Weights of a small transformer language model.
Architecture: RMSNorm before each block, rotary positions, no biases in attention or MLP, untied embeddings.
MLP neurons of a small language model. Each row is named by its layer, matrix (down: output weights) and neuron, and shows model dimensions 64-159. Each number is 500 + 40 x the weight over its row's rms, rounded and kept within 0 to 999. Numbers have three digits each. A neuron's up and down rows have the sign that makes its largest values positive.
After each neuron's rows, "raises" lists the tokens whose logits its output raises most directly, leaving later layers aside.

L3.down463:483527513467483495467513490522460432481437508546508512560506478490485464532485450471503497546506578448509474515413512523492540559477483554451496520540510493507522483491521612558473505486469557527501492501443533490582529474495519584540484502455479540466507460506500525458485443446543504434
raises: ",", " and", "er", "'s", " to"

L3.down805:407542473544536526543503558483522493488560527442500536407486534473490474508539492428526505453510515511556514524484489449491484428451557480487500477504502501426402512549474622545538510533494534531458497554469515465483497448535524515515470452510506470609534474438408546530484488536573455542
raises: "e", "ist", "ly", "ess", "el"

L3.down374:430508548557489425512467467538545500429498514469426502506511497497498473452431512486520472543506537414561486528503540467452549527416534475506485494448563549498422426441524575483516561452537486453479527474477537479507518432454601523541539525573469473557539507586551465479456488514467522484
raises: "er", "ers", "er's", "ines", "istry"

L3.down988:510470541484447551493489446500505509561471548457552482494494493591520545484520471537516548539499476454436461487509538535454478445549528517433471496521520542497543486494609676496485451553339540450474477547528522501478525431513529444554565509467455518458501558453549538524489561529498508520
raises: "ed", "ing", "ph", "ular", "le"

L3.down61:575506570549515449488531444523473498520460506589533524472513535463435508502423553467513483504509486407540504521556464525478517436492513488470466496469424535532495432533466573461449557501430502434504489506447487458532516487483478522492497465516505479458456519511558516563532482472468543433
raises: " of", ",", " and", "s", "man"

L3.down665:548572542517548493519581501544476461520463497514503460488477513476458529470483474423501447482513465527485501457583510482518500464517513591516480525482447436552428458544534384478579487502483452462528510491562467461525440395465531517452536490467450477554503486570497508446497508486544533465
raises: "\".", "\".\n\n", "\")", "\"", " classification"

L3.down557:551562519548501539501497477535491405513451509559514476532459474460507531436500524470521536509476511443488532473478536533535554505540573569474447493530480529526500510588507629455477493500434544499503512499506487477488530485454484517525468473413518491528501528503517525492492512487452511488
raises: " and", ",", ".", " |", ";"

L3.down262:558525492461495531586545472469495437523493467476475485555466474517556505450471496494551481517560518494500505492546509500539514510501539597507496500472464525572498571508513590476544440525432519554506539473450503477413527448516527458504474532520522482502456529455451519497539487432541396534
raises: " in", " and", ",", " on", " from"

L3.down326:479505499501478495528524477504457443509558566484472532513478474502453508520566530519496482442500575471563499467486526511463572484503563476480517468460520458483530549516465621537592498474505476510463501559500518515479495505587523464446528474513542493527554531519496501469602443545452512546
raises: "s", "ist", "e", "on", "es"

L3.down984:559479507504560521561520518458467495480483483508466495483519530478434486471467475485515533546400500465513572496606553494515511494483585488528458493491482522502615482455599633513487525513464549418510480570513470506416522465559574466523537521379513455444458510473485477428439528459512489509
raises: "aceae", "illy", "idae", "ma", "'s"

L3.down63:460547489497440416499566497527430487523594502457514478500481516537458540502481446535498540460472514410531540502591534498522517494557521551561498500503499584457428576478547475479528467471605533484484451518502561539466511518547501450527452592542499525560540486471494547525523469493420479549
raises: "ist", "s", "ists", "ity", "ations"

L3.down696:591473558481473500466532517477506436509559532494516500520455494516466566496518440488494461527537522551474527517466474512506527483472448505545436492426459568472545532494515597482457484482476472464557446491453525474510468473554537545519500546399570541496529454448512580463492422541525528513
raises: ",", " and", "'s", " in", "–"

L3.down333:517506508491469523476470542574461442517510469507504519523558527469463495457526455552481446532463494594563453496526436479486489536521513563515488534482518492491493494521493640519421500500450504529498475454465479435570515511497485541501517530444476458446499502438487513481508500513453535439
raises: ".", ",", " and", " |", " ("

L3.down40:553576544505509353485531485512460479507481481541493509521479447490503485559457471507438440481413509548439558505489503482525499521516523535481503490517476501523446541522459480500498529509502462533502532493495553437482520431489512474467464534502512489466527498572505523471398428495553517542
raises: "ies", "er", "ess", "ed", "ers"

L3.down33:520498446571470567560495523437511581515486483501494451550491515565517539513570581529538504471435507570572457525529527453447469483536532488506519564466514479559508463491476661516471632486438449505451458487542484558468466535485491516484463499524523481507415535513484544447501512525429509475
raises: "e", "an", "ina", "o", "in"

L3.down908:488498505497513516487522540485506448520473460525524543506510544515536547479504453527506506471477531500534534477551503491514547522506542558459456538470491449463518439516486602537521558440461542457494507502473453532465461537480514465530483592472494493565503535485481487484481490530533479424
raises: "e", "i", "o", "ian", "a"

L3.down85:544538517550463530534522477532460513512509483516452539538517491537537423484511457517454501516450507496518532486506466462428542498463508537468445527492442567549464526532511620534498519470428557498481470527445510517519512460556495514505524495415545459502488439524527549530452431506493548461
raises: " and", ",", " (", ";", " in"

L3.down229:510503553437494472514513464547485471510483515526558501476468468419479472453529481452472479516431549484472518504446469516501561498485511574459441479536534450503488482481449576453496480455502508524513472473426490439457494477513489452506427473504468527458504484413567459473578479497475496481
raises: " |", " with", " and", " in", " of"

L3.down499:476525475524593516514544507465517454452512507500502513474498553526499507558446503510535528511549468540587473551556572473509517466579565479441426487466511607455526430475467571438380498460458490488438508577465461490459522513532509518465499499494524502495494524493557474497449503549528527461
raises: "ly", "i", "ia", "etime", "my"

L3.down771:464482524520526456522551507530468425495533482460543517501465553583435521473462511484518519547488531476519481524501470468469547605457488471583467513519448556522503480513560563550511533541467545459529466551530510492514437478549459536509520542433534446474543486398430487494385492516474463519
raises: "'s", "’s", "n", "en", ","